MLP neurons of a small language model. Each row is named by its layer, matrix (up: input weights) and neuron, and shows model dimensions 0-255. Each number is 128 + 24 x the weight over its row's rms, rounded and kept within 0 to 255. Numbers have three digits each.
A block is one neuron, or neurons of one layer that tend to fire together. After each block is what it responds to, as a language model described it from the Wikipedia text at the highest values.

L3.up365:135108060120139093153125114148105101158084135106172133124177132144135115070138118147121131117155158139121136153151136157157121112149113131125146136141120135181149128100136123133148115125120103090124150128139114131095135078138134150162132157179138142117095111136182097097161080164120150112129106093152106124155153088103119121095130138145142145145114098117132131104167112148115131141118140111165140141120153127137144109141158143135147140094122113109142137130139153109136125102104117076155129124133088149119141143038162097149128124132116131124105132103159110109133091119175181131147087092161172154118118050124125148141079121118127102119168125141141122104120097108109163113142136108166130153134112135139126088105148069087131109175144129143150119115174124155157116119140103
L3.up762:127121114143140133138118137129141177164136129142172144107162131174140158122126148111145166131112149131109169103113082084163145098128128170118100129124127110185129124115164095132155134156090099114115154106097125133157083092142149118121132180153109164127112107126114140122135134142104157106085195117131125112084100105086135100153129109136084144129124153112091133097117082162136111154164120150129114119151114129127135095128101115115177120107102151103177138085100094130140116136116124143143133123138158102163138156080125121173177127157096150109113129100147154087172090127141129114166098095150104099131135096106137141155134135117086122133131120155102117121132086142112147136130113163106109142163138120139173136117144109111128097098144125118136122137138140124117176057086161
L3.up850:150107128086151118144157155122136117097104162128101094087175112125118105125093096140134104124146163119108133115118081062125134115114119123143142160130119135127114138123146101126153147137159082178126106161112134142093121142117126128133107217110122124114132118081154139149102182154109125157083091153145128073105143149083126116099134130145112147087075130118130150132140139142110148112166102119149080121112148124128101116109139106157099147171132109155145140123081130125127161135077102075152166162109115142157140157115150109111093151087125118113143157137127149135155138112118116141113141136088157133152175172139154145108094088116139119110148119111163152118135114120156123135164148084152134126122120155110152131164145115133128124167114113159100114148136156138144125153131144
L3.up1143:136127138113141113133142117111114129113101178139095135122139141131156146136137160110108100098162198134111165123121161166141141159131130130091137131106104104198129129077130121128111147096134134119122110109096123088091135060122138125125133117104120146077106137097132096128127113095152148121102114168145105152162141083101151136110111133120137128177169149070132127112094115161122108122102109124089128094107154147096147124135118094109102167110129115117158154108146136097111088142152117159140112144170149117123120136144144157108114139086103142128114150148151129178150117123122079136098158177183145130189140103145150111116136108150160101109113092109126132102114166126136138120117130124142152135147120170115107097162114161118142081168135115143108120128130125081160099142182151
Description: Word-final subword pieces

L2.up141:151172131137138118147147093106148117149108108098089120085129170141107099125140144141154130118139135127096097117105124128134099161081094104066073096098154146153129174136128147109137112124121164130123134201147152102123153121122127131102125063066127071143141117165118154135094131103175114158128149155108135152107167124094110142091115154098146164132104103132143143094138074108107133116128097156115151109134116153112124110144106155075151149130132094129115124153141108201139141170100167092157139147132094141124115097088145097116112129131107139087091115119134129114152143129119138092074097141108112132129151154124126124115083152115082157112137139055119151152125111155123147116087130117151113127105124089162146140148115145116129132112119085138126147133116108119135147112150131
L2.up272:150137138145168143181129156169118113148149146122137130152126134117100106123109064148108142111106124153126116093129117086115096112117094095113118145133116104159128131148125127097116129112120133150141115103136122150133139103174102122099123105128116094150121125111097093127127181097155088118118166119073137170127130136106127128122167169110139154124114152110125126149105137109135117105112145092117122152104158144127108130096108137125123098157161079139099130114129122146090120123151129100152153167113132127108120129183158106103132118135116116125067106094132120140184166154134111127134125111137129104132173136142105105136114165062138142099159109119142179115126156114123138106112146138096119110138122108140112112086149127127161127191106176134119118079094087155092114129151080
L2.up725:135117127142147125140151119133097123122128108100083096173133135121134136130132112119118146109181116111123104101105095091131134177104102161143175158170151138112158134168108175133101179080113138110126161154121121118167150086145148123150148124115118149112157134163102125111155136132056084144110138175128117176168149096086181120140133153123133137149131129131139166122129149134144167124109130089161119125147124119117115142118134131152181092092131116149114132179154133107136117168158115121155128108153122125146146092124158130122118101111089087162153050133109127140151119123158142133087139126090127071190117150122130090148116164150123174143075175127141097089076160173120153170122131154121162117144123119084126095114103091141120141110143113155134135154162132100131091162126147
L2.up832:155122123135125166166140130120125173145156104158157125161129124091139135157138107188112133148147153101115118156154135123121131090182119123123129155125157143157101131103102156124088142118088129119097174114137128141127106149125139086135152146137122142077108146122109091123173105129147128090102160124158116157119115139162145101057096133107113130137064108132174129155084110130153117142097163131089136132140149162088119114099099106120083121088106099116109139135132092119135125102124123124155096139172152112153124116157167107136102167111114119120153116135141134142113139127095128119153130111139115145101139137158131104138121163107141151100128079124178114144074127120122146123123128186144159115151142131141086122115138118071124120135163098144146143146125112140146091109152110
L2.up890:134130158125090126093132114141133125158127137161177173113097131132123123144145140137151127152098167072110095152077124135103106100137125107120089096117120138105102140118110141107150111101112108112081122176134098145139118111143153124163076099129131154103096099130104174152152144154107116122132110146151156139079168159142122117167100117131141183118128092129119109145151117145147146146150162131093148117086146134132153143144089140160125105143154104135143140131143140056120121134130121108132146136173152129135131108099124096129133143103148114144097117130123158144110078100165144130123124171136095138140134106168132147110121135126139154085134150140113109136182124159089133149175119129142086124110128166097090150152086117139126101097116128150139172067137091151119075135148133
L2.up986:131062163121158163144125120128153149134114131099144144169190159127161124164140138127106132160091150095125154103105132144106130143145150131120113147127150133136142149136138136153070126099091132105130152177137098084121148137175139124168108104152093171124174132105123157112102138148094140117123141133098123136081121122163107119092137111108137130118097147128115143118164112143128107105102151137163143111139138079146122120107157144135131119167107116127155143103145163132131066110106132122121145138097113102101148170146129155095126145116100113103128072098106127112165123116097121111145102124108124082134117103167138129111150117126136107145143117151098104143129180153113127121142143117117112139117177117163170134141106114134134099140145146139135126182133149076112124115132107
L2.up1068:159112098137168098139111114105147140112161129121154139131111142158139154171148133131150152129142124109125124171116159154106103154146114112139149082154119128080105118163095137132120153086086132094094169096114081096104115112160180143188148153105142127091174120102144137111155134128123142104132107116081122177088144123157104107165131129119091147153147207135136129142118124119117110138139102142124173098198107150153155117138127115166103107132104115144141160115108142074118152120118117105129124155121124145158144104138154115120131133149109166143163128183124068104172132156115137114117120160129147167152141106136156149099075138149148090123152103212113071125116110133127127123135135168124096129116085123132130161119144085119140109075125135125149095135114116151129130101108109
L2.up1128:086138149157076108123142118088120104127109141148118142122143126147106150116117159145091118114123139122155135111133106143138157116115143080089105113135104107138126149176153148117136164127142115103127154160134141122153114111117132084126108143106140120155111075147166124142112139121166153151172121126104160123130079114134098120132128117138152177143125098141111132159128155094109089127145141143117154116120112097087109086121115107101145080151160123136120143168104116149154092147103136132142156175103095135153141086089176094125146169134121158140131131143127091102101081105125137143135129130104076170131160117148145170155151139117146159105138102144087158122110137087129159141151134139155164128095152088079144086138160147110138150129128141118100131145103113145148153125132127
L2.up1251:133078133165104122114164140130162097103141117129164116089125124169141096118160064150107084175117126113095134148108106120113138124121204164085170136116114124122144117131106108144139084068128134102151139153165120152096089140091138124110152151137085079116109149132150121116130114145134145103119115147194121112103127120087082153144117130114149140074129142116127142163080131078107119166153146126117168170127143162119130144135143135148065100119122096098107156131131103121139129161125139129099111098148139137096136150149123122156137126135114094124114130148118145115107133138136119139159128145103110078143113119127119092083104167139162143132154124132102120111117146135128126111127170167137167135124107134147094156162099142114153135154110146155103117119148168162134140133138071
L2.up1437:143135130072112113131123145141136119124111158117095153131143119154122116135161122131132156119169095124098134130121143118096113148087098140083097127128156147139126146158145145098131119134125174186139168150117116131129133172156160106120145182174127104167141122135100108101089155126122128120136114129151144098133118164138129138130144102107119112113139122148134166139131145169171124074153128155142089120108130162101107128147135116133159132096157139109126142124090125113136140152123046106130166167204132131139124120132191101114107162121142162135141118154137123124145150123149110132093135124157135146111149090123104138138139121142091137065134142097121114142098218140141143126142149141157079139125104139129106143109129166147043112136132127133141129155114123101127128135126136
L2.up1587:147121141088105079159121155141143125102120159153100140167112099132114118137141145128134127126119141083077166125093084093134093127103120092154150133088135128098107098133132118085140131131121109114099114118169139153139138117170159152121134156127156163113167122063144101104159145144133111133121118111124146142137157144121086140094095147168106102116093127158132076180080130117157086136119119110106122143152111086125134089148131094111117129135128120181152110103082085116143135140120113102186110168122110046092109122144087117106148158121181128166152119137101093106126124143106134157111111145182107127125095141134143094103197134126118119119118159130096164132096097117158137137099127112165150103097144143135115093158131152143126148095156120139116104095095123150088090130157128
L2.up1709:133134123140129152136171151138179127089120146149161156153098132094112115123140101140127135156128126127135144121144079137165092095118129113120139084162109085131145100101134115086140102111107120148159128128104147120149154108077154113120134143139092156111117122126135149113126122084122118171137094124142130190115107140088146086129108126110143119158144163138122155095170123152112088126126177174128138145076176080165134128169112130131117111105148133164175152139168131092127098150113129092086114113132108132113105155156135101137114118131091140099116149108157115140124168106119145111149096102103096097129126124141125124123121138192113147107164127116142146063097142149120146145164127133139101114104081104129173134119072122083149136124146148128162150157135158114135143070159171
L2.up1856:155137134076133160132129137099146094138125119116103183103106172178092132109086160115125173104100129157151107119122108149150153081109140110114184121104127120141156195124125145131114083139142117145122132113106160111137200152078121157135158177135161106132116166109126107134181128104155114105141160137125128111094134133120145105081137139139100108089167110121124127072110126114095115099128138123123119142107126149126087133130139094109129123122136150192109106125142130076135114117116135163166116148123125100145122133117107114088080125160138158146133117138138109112152127153108091151142111169164150120097143128144153157127105115098152152125124165130101127120147150132172123112151149155089156128142133126176131148146151108089148106102151146125096125115120136124120137124114098
L2.up1962:146094083115146128125134125137128124120166141089124127140092154149132118110150085167168138123077148130155148137103096161113158103144142091140145152107127166137114131147116113150123138140161144140135128058109125113113146155116132172152113156155151121123145145069163104095133143100114149114144099128108065151109098152117104119119125090147112151126160130105112122086112124132124110101144117115108142119180131138166146112164118149176185139132095113131137126097142171129134124118077111149113105141157154122103137119130126161142165150114143146137151143121168081099111180139119133130149094147103099132125122099113141152149077103138147106132146158139125120140119105137128130096118128116154128136111144114157160159139116127093145118121190161138146118145115166147116129088113115
L2.up2127:152106146120073162130133133120117095121144087144140173146109142139094123115141116119124115177135116121119110132121135125145121106096107138127141164077122113151109134109133145149126124100140111103125094083120110125117128166147110145139155144123148146091125133094121106115152135138099148108126151135124113177120107137156135108094150160113180139155147121140143156110117112156109094118130070128109150177115107141120167131151144135096115121100088120137120132106148144165113161138095080112091088155140155110131114138108114087105105113099144137145084104143139114141129138136146140117094150135085116160119116144132197149083147137127165135107136190141110137112094127128100162119129136112090126124146154113056131085145140147146179163086123103144116133131089156142094134114087131
L2.up2717:102144131131118150146158145112095136139180156124112158125169159086102153087152137143094098131167110136120131135107107155098141126128128056122191118130061117148127129157081130114100165167151125166128133118137134155139110081122126128121082121142141117151134150088098085125110128118136175139123099087130119100118104120106133074177082192076113151099113103127122176170133124075113102129121167146116138068143156106113163160090163108046127149146114154091173112126165113138122101144145125100159141132117093134151124121137136151127162118124123099143143147171094146100115146138103128138153156134092104102092128097129157156133108135135131130117161114143125094150099125114145095135128141145120113115147130114121132109106085132083102117095145117117078177134066146099128091115121088
Description: Separators inside numeric codes

L4.up1095:121131175134126165161144122150162114112125088166119163123106147180151157120138092147111134141173107159105092122141116112114126166155075131159138127134158137182112111136142164107156125076153100116123119118139085125100165135125152120151140160154098154154129140147170105098123134145117138125143165119104114122153122160117145117149122093121164161117167119100082155094104141127171071157148146154114114112163138126116140139149111127092092121118139143103130123150116118155131079147143106089137171141110161102171120126131130161136174135118104149170126129132138139106138119144091141106121111118110147136153134131169174119122093092093130119135132111162114079103115143107102111126116128113115161109155149140128134072183109120071163140111156143128102129108105119122077112128089132
Description: Mid-word fragments, number hyphens

L3.up801:100115132078135137119141113095066144190132160140100102120127136150164124129141106130169108114142135119144138122134117193142155114119135125117151123177188160123131157085129123155124151134070122176117111107116111126133129166125104139095168126098110098105126172125119143128129077140152117177127107074137143145130095177086156127129138159141138129147074105125090176160077104125125104112143129171143124107089120117142129123131126138172133158111140167110105134094129104131119137124091127180183158158137140113139123139145170139107135113114123124118108108101101133137107144099146096088160115115118122093169133129155123092118107141092117140099098159138121128117144112137143106087114105109172119201150133097137134132158145099147134128125080100163123120117118099110130112112103103
L3.up937:174115137139134110105130118125141110132133126097116155153136102115079135157151146121137108136143131115146104114149150133113125147146147132124134127089119139130136091121104127116171134117080098134174109191103109120137065145147137150123141186121155172146101140080177167110109121078078127131131123139102155108116116184136119085144089109104166139196122141089142123117125135141139141142093165127146121128159130139151106146142098160130120151142144127168097129105134143133163130107153149158088127191151178105135160125136128111107111105155116150125100172114133111140143132091157159151147118132100115143160158111061111117118167160085093104140121099097151184154098159151133132100100156125140104125173132124117144114132106153139106125139133138145108152163128133108138128088148099
L3.up1471:155132157180121127176153076123093116123144140086096112181084106119111160128181116110100163077148136117145173118179102145117147120087149086125126176129126133107117149133098099168146106077159115138101170121140162131130126111111123169088119106172095089162112149119062112203120121125092106114125145097111133114124116102114136125113130124118151110136141073136110140157129106086110136121158153160111138119141111127153129063144158151167118167126102134131090114092123178104138109134118127140138158150129176174152162124091142146142136104101084155169116102105117123167198149154142104137164115127071134132144162142146111134139144157080137096122097142105097095162145122105163129120106126143129132128128081148122106123151130158169117145106137103115135141129111154165136148091140135
L3.up2511:155144093116125133136108098133134120145096115116130114157118150115140138133139130113148161142163169130162137096141148127146120139111102132133100132109126134157128125148189116067135084136137143077105092162140088078148104161104087130159172144157159116156122126100119136104129120154174136141149143142140135155165166126130103114144169151138110130135101133109147093112143127103164120168136108104138099116103143121095136067094152104140111133118126151125096114162116148159101148109119106090125101198116141145125105105122129100133154137115119155120128154116145138129131125137105148183137138146117141127126152148154163086111130067146135140088110172130118134083147170107140143104127137153123141088138130099169109107119121119149120135108114105132130125117198068121123146095148082
Description: Hyphens in compound codes

L2.up216:120123150099133125141110141132124087151133114120150121140133174113125138149128141123082115130146155152078125132154107106095134096104142147122131184089130136081135069116121102148133153147126111166116159088134151129158104081120084122149104103121122132109134156106127115081120094139163152102132126138154118142110138142164097146108148147114156095106113129103139118130203112128196073123110128144160100135120159122132132130149105115161167140149104113167145128115146126183128146125127155146082116127149125087119134091126098086141160115110108128116149112133178132108139131143153123096147118087099081119119126101147117129134120130122128131149130158136213141105119139119160123098103152115124090158137149135141135108101134122114165127116119129108119156096170103079117158105135123
L2.up481:070154123145172138127120118115154126161088116126157088119054134118136129110140157158110123078128147130085098109119085152160149104158136166159148164169172132123134133151134158102116099149114136095103105132122093118154137098113108118130151128124101102115130162107129195134109099129135110057180141133138151093155106092162132154140124101127131094129110143113132149118101116159144092115111128083166124155098155089150085136135147147118126096116126128125127110158188095125149084089132139094118128096125116144147116155139131139120091107129097056136151110116143144124114129133123106130144111156137134109103169132094115141137108085126113130112140112156118147139156172114124133127141165131130153099140116139127085163148146147083092115154157083139121088136138129155139163106144154
L2.up484:175131166094165087098139110119134107164136155105139113087171127103126109096102121119128180127116159092093190128106124154124137152111107131162089161093106114155130106122119162140134100138136157174121136106110118144122085134195114150102115106123101141102164126134144117106120119116103143171126092159156127121117145111140129134143133116134095134119132152130153100137080147151137120197100128116150097096147140143137150144135129086124138066120141166131116113116113143121119117093089118116149128128121089125133134145082114124148080130137122152131130136125166110130092150089172081135109089176133115170110155112157139121131136144135125178112147155153131122152141143118141126091098123093103133147110125120129099131132167114104115136110115138150176131148149130107091162096168123
L2.up524:068090160128153095149137151141123098134145150174094093109165087105147134130145141137103135149127145111143156105117142103166162154185081147105180144058156128154177129115163073131151145128134059111115144127097134116131086151180167126127136111114144098149137177162131143115117106135145138126097130064119157110122161156141132122095144118167131142137159133130114108176159080155104141128140126135157115090102179162104085131109101146087129139121077123128154146146126141183157159152164144140111146156113105085137111102178147125125149140166071117146130117161118139149132097148126146120134136130142127101113151161102175155125117135100110134107150099153121153109142148115160116108089127127125115144174119148083090136109111139117099152118129152098136172143106146198162145094087115
L2.up557:152121099165106095156124114144132095121173093126177115143134145137111116122105143118086137121131119110164151137148092176135153117154138150123148176070119137147094129080166099125118141137104116112141078108129125092081113105119180134129163134127109136111124121131158103131158125135110134101089123148121121120116190095123145132138088083139128099160085141123096149107150148142127178191157160127138124131120177134139102127108144098157163150184143129145124125154110123103114156104105134129138117122113125130155154125105130113083141075154132158086099122155165149116055064142133078123070128132134150188120143102119155120135119111159130103124130133159140106126137125132136126065099129124106144124128108153127153097102157164142133130146154122114136093154127157161117125124148103
L2.up574:116109156187127076141071153103107109155125150118052119149125142143136121134118138125196148133120152094109150137054101169152107131116139128113120135117109123139108136158155103154153120090084146133163107154117082133146124156081112090142151163123114101140121109074161129110121131119075134109111139119122127143143138136123131145169115121143141117127129101113117150160126113112146108172170135120133095107128147139143116101123162112141152121123118155156140142141152140147156125090112064152162152170143154122132124126081105144126114056172127144114134101130130140121164125151145074144164119112175115131152170087104126164148073098092116141122143157110147119106130133101182183112081158104070119154144127159092138179129166091119138128133113150134200155178143138086114093069110162
L2.up835:150150165130145117136123127135126117158130065097134090120136087150170123122098128094135142147174122146113153109142146075137130173160136170080140097125143080125099118108168157165106131104163130097090116153160120086119182130152127109163142138161096146104089151124147130153126149156126100146106154125152103116097129138144120093099109119153106166151151162118099091108097136157135107140144144161097109170167103156140111125174127141094137129079136078166118119162112128102160125126121106122151142101169132128143126140139112134111170127200086123136087126118132151117135088145101125146122105087153079120119127110137120149110051104127111148118071136111117154163137117153148128109092160085133137129130165142159148104146144143148196121150144122157102141151090095128140194146108158
L2.up1020:137130175125148155080104176098146137158133137157160094147087127118120106159100167123116127161143143129130131108091129121093160151174132144086109134140153119094118096126103111148116165109126129127110117115113141130135098162131146162126133161090131123102167098124137132131184143142169159114112135127122140065154144144135135126106159087144194122106134099117112132128110105164143121122169110118109125148112149150059132121113104119109153098150083129127090146082132122133135123063121136143137095156152167114132152165105147149111121160104126086134132112155149135110146168148085114086112144132176143134094138126142137130168126136063174113132139172100143152127147120094097106160127134114120122126121173153142143142145141080122115153086119119127138138131166098126128133136119139
L2.up1042:143168125161187101104109113126121121140144125128139112149113142135112106103169127122083111136143140102147117169108129097136148128166177179139125178090093164148114119114113141158142103172126150115134105126193106145112103112130158126137189145076142125081129163100135099133134132137158127099110123146178125091147179105139121166084102083083139125112104141081124135150135152103135164161134152143126089113121152138141141144140141086132135122113123126118197131151157150167137109110156123083141145150119149120130139120098111095071054097166165163086094178149148095131126152107135121117125115127118118131111127114132170151146098112143117143133138118138172109094120120105136129090154177096123086128137129115114116074097120130138137097159174104129154159148151094152139148123120105
L2.up1176:146140148117160107169088129119102143159122108140156113154132131131151096090134106095118140127141159114080147127137109103132122155134131147166109127152162155144120103132133141126147154102156111124083137122149110114126125095115134135107174150082059152116150120086136118128151080143133123129158136091120189115148103110131089148099128121102137115114105125081108070136104098160130098130111096112128126121117118137118124169141114131175136105099121083150121129138147127132105103098124099114108141084101124132175126113107142117170109145129082103181171126117122138089158138135084096123140096147133096141147139116169140154106132124156167120095129176160138153122111101123129139133136117091162174149135176106112086082094121091140101149090112112147115123148124163146148140140166126
L2.up1741:083104120127129143119133123116126123175103146123140129125122155170153114107190110151116152142124134123118109120128122153146157096117120155071128144120111135126140133126135123130142129135120128132105119137114129134136133159174102178138138087136133109127139155123129137137081090138111168127164160120112127085145141139159094165147095132106164117115105131136119096127133130129094135112173145153129133145127149136149174141143112131120171108146095148083136137091108114135145117096087120119142137151169074128108059159111127089132131156147150148145101126135128130083105089145131105113121073038127139110068138119125143166150133133160086124102156123118125131114120143096109124080117152128119118143169154165164157124087125093142150089125111142128160118135125132120109104119115091
L2.up1851:125125138148123105140110124162097118130110069140126115158124114130156104178155143161146124104100128115086107104107115127145130118123165164086146105118164129122129164093117107144122098125126141149143140102140134100098102092075118159163137095123112127152178117110131140142166117154115123083143139161169146128162140122108132125125132128146163082129108127100095116125112120143137161131169130157085137124127097119105123129165123118148127121111181102085105095062153127126166099130111157110113160094104100116095108163142147160134141123100139149113132173141155151133104135113145101132121125138160097105123118071107115145121100138131139108125147079134113139066114126125104165137152156155106137151157125154137158128129115114138125144094118105126148141133120130129156102128129142
L2.up2045:114062137139119118084144146168120135146154126121130100102117131090114098140120155131077112095153163114061108123157122139132169111134104116157125145135124174161107132141117097136156115149120133113112127106145117153132125092132131143107166125122172118121120167131102129143118109121132096116184143145111095134175154149115118122151113147154175166129143106090129153113167133118118132113108140105142110143097101117134123083149138151159139099133152163144078127121145116107111149132120126112117124129132163087144113095130155175161119123151169126147103127107175143117123137187159112120125089131150166132147086107123130113134142157114163126089116163153114139088113099118126145112121163151120134157140118119112087095156151100099115098135129138162119123136131115133164135092122125
L2.up2156:061110139134147136121132139124115146128144157122160114132097119147105125129180126114072154111135112131151139116139103157157135114132141121123137160118154135169093147154123099151179125111163061115104173102172092126084175109113157162106149123122120136148147142106171107135142165146126116122106158132123113117160145096164101095138108134110153087119139097121125087124136123142135082129164124122092107133098095144131111094118139154105128099160121138184142135109128130119117124100110158158120160129139131080155128148072160161155128116160158116119102099107146145099183141103136134124109115141120102144108136110126149169134118133155135199097132097125105105112093152126100132143139154176140124119143118123122185160151159124115118112172111199153128093151088141109113163133135145
L2.up3035:147132116129137115156122169092091136125135111101116119109110141109212099136140111159127102154158114159124099073119089146132117122146089090142143168148127173138125148130089124174130115091089158100136146136118127164124165145109132143145158127134145102130143139102107133081132146163134158094147135176146113127151155089138102159149115116109132135097128114170106092139135113205142063148125116112148146123136090121125133119149159120117108138136122140154138067117138123111091132121100102208123140178143114127150089106105167119147147128158155162168151133084145154138122133138082118117090099116125098108135136113151110169123170134116097135102160144167121129088084130118122106146080078107138097105125162159158151132093148098154143103137132115130132119130105161069151109141120155
L2.up3071:109159134118149134158112090120143147164136123115116133178106117118131109132168128121104108122147111138113124127143105122148141084170122196139134133157115152107129135116150147123135130105152136108124091123146146093094158129106162107134124115125094149122162132121157138114135085128128140134168132156138126113102123124131115122112134147129139129141141102111139103132171129113157136079129135111163103137092090163172152113099142096132140148125137131171135134167131136109129151123126088099099146135128151147116090098112117166099096125160118168134121113139130140186130100135193089188112095093137110133123102140156152141116147064107140159099154138148165120115102133125125184096135145115130176143169139146083137129134112098120145145150098153075114129150079168127134116166116144
Description: Color words and pieces

L4.up2502:098147151157100159110109173142161102168120182143126134114158142127093124110090126115127165142147101115085080064160141119104134100128097128105107164099179133125098098133154057155157099113107124129123113130116142127140115118133102122144105114112172125144132088076138160128175147140157085108119104138116121101111139125134128110156108116078147140119103161096139105168128102147140140141137149134138123137167110126099089119139134137124128206142129143191080112124124110117141105090115136121116133096128123132130153079117133125148121133146126160144102132155127106114145118143106092124106123070103158135124128112099131115130083135146111133108124153147142136113134142136170135126145133139091113127136118169138108120132148155141141103136107141170149111125146117159177121130144160
Description: Physical description fragments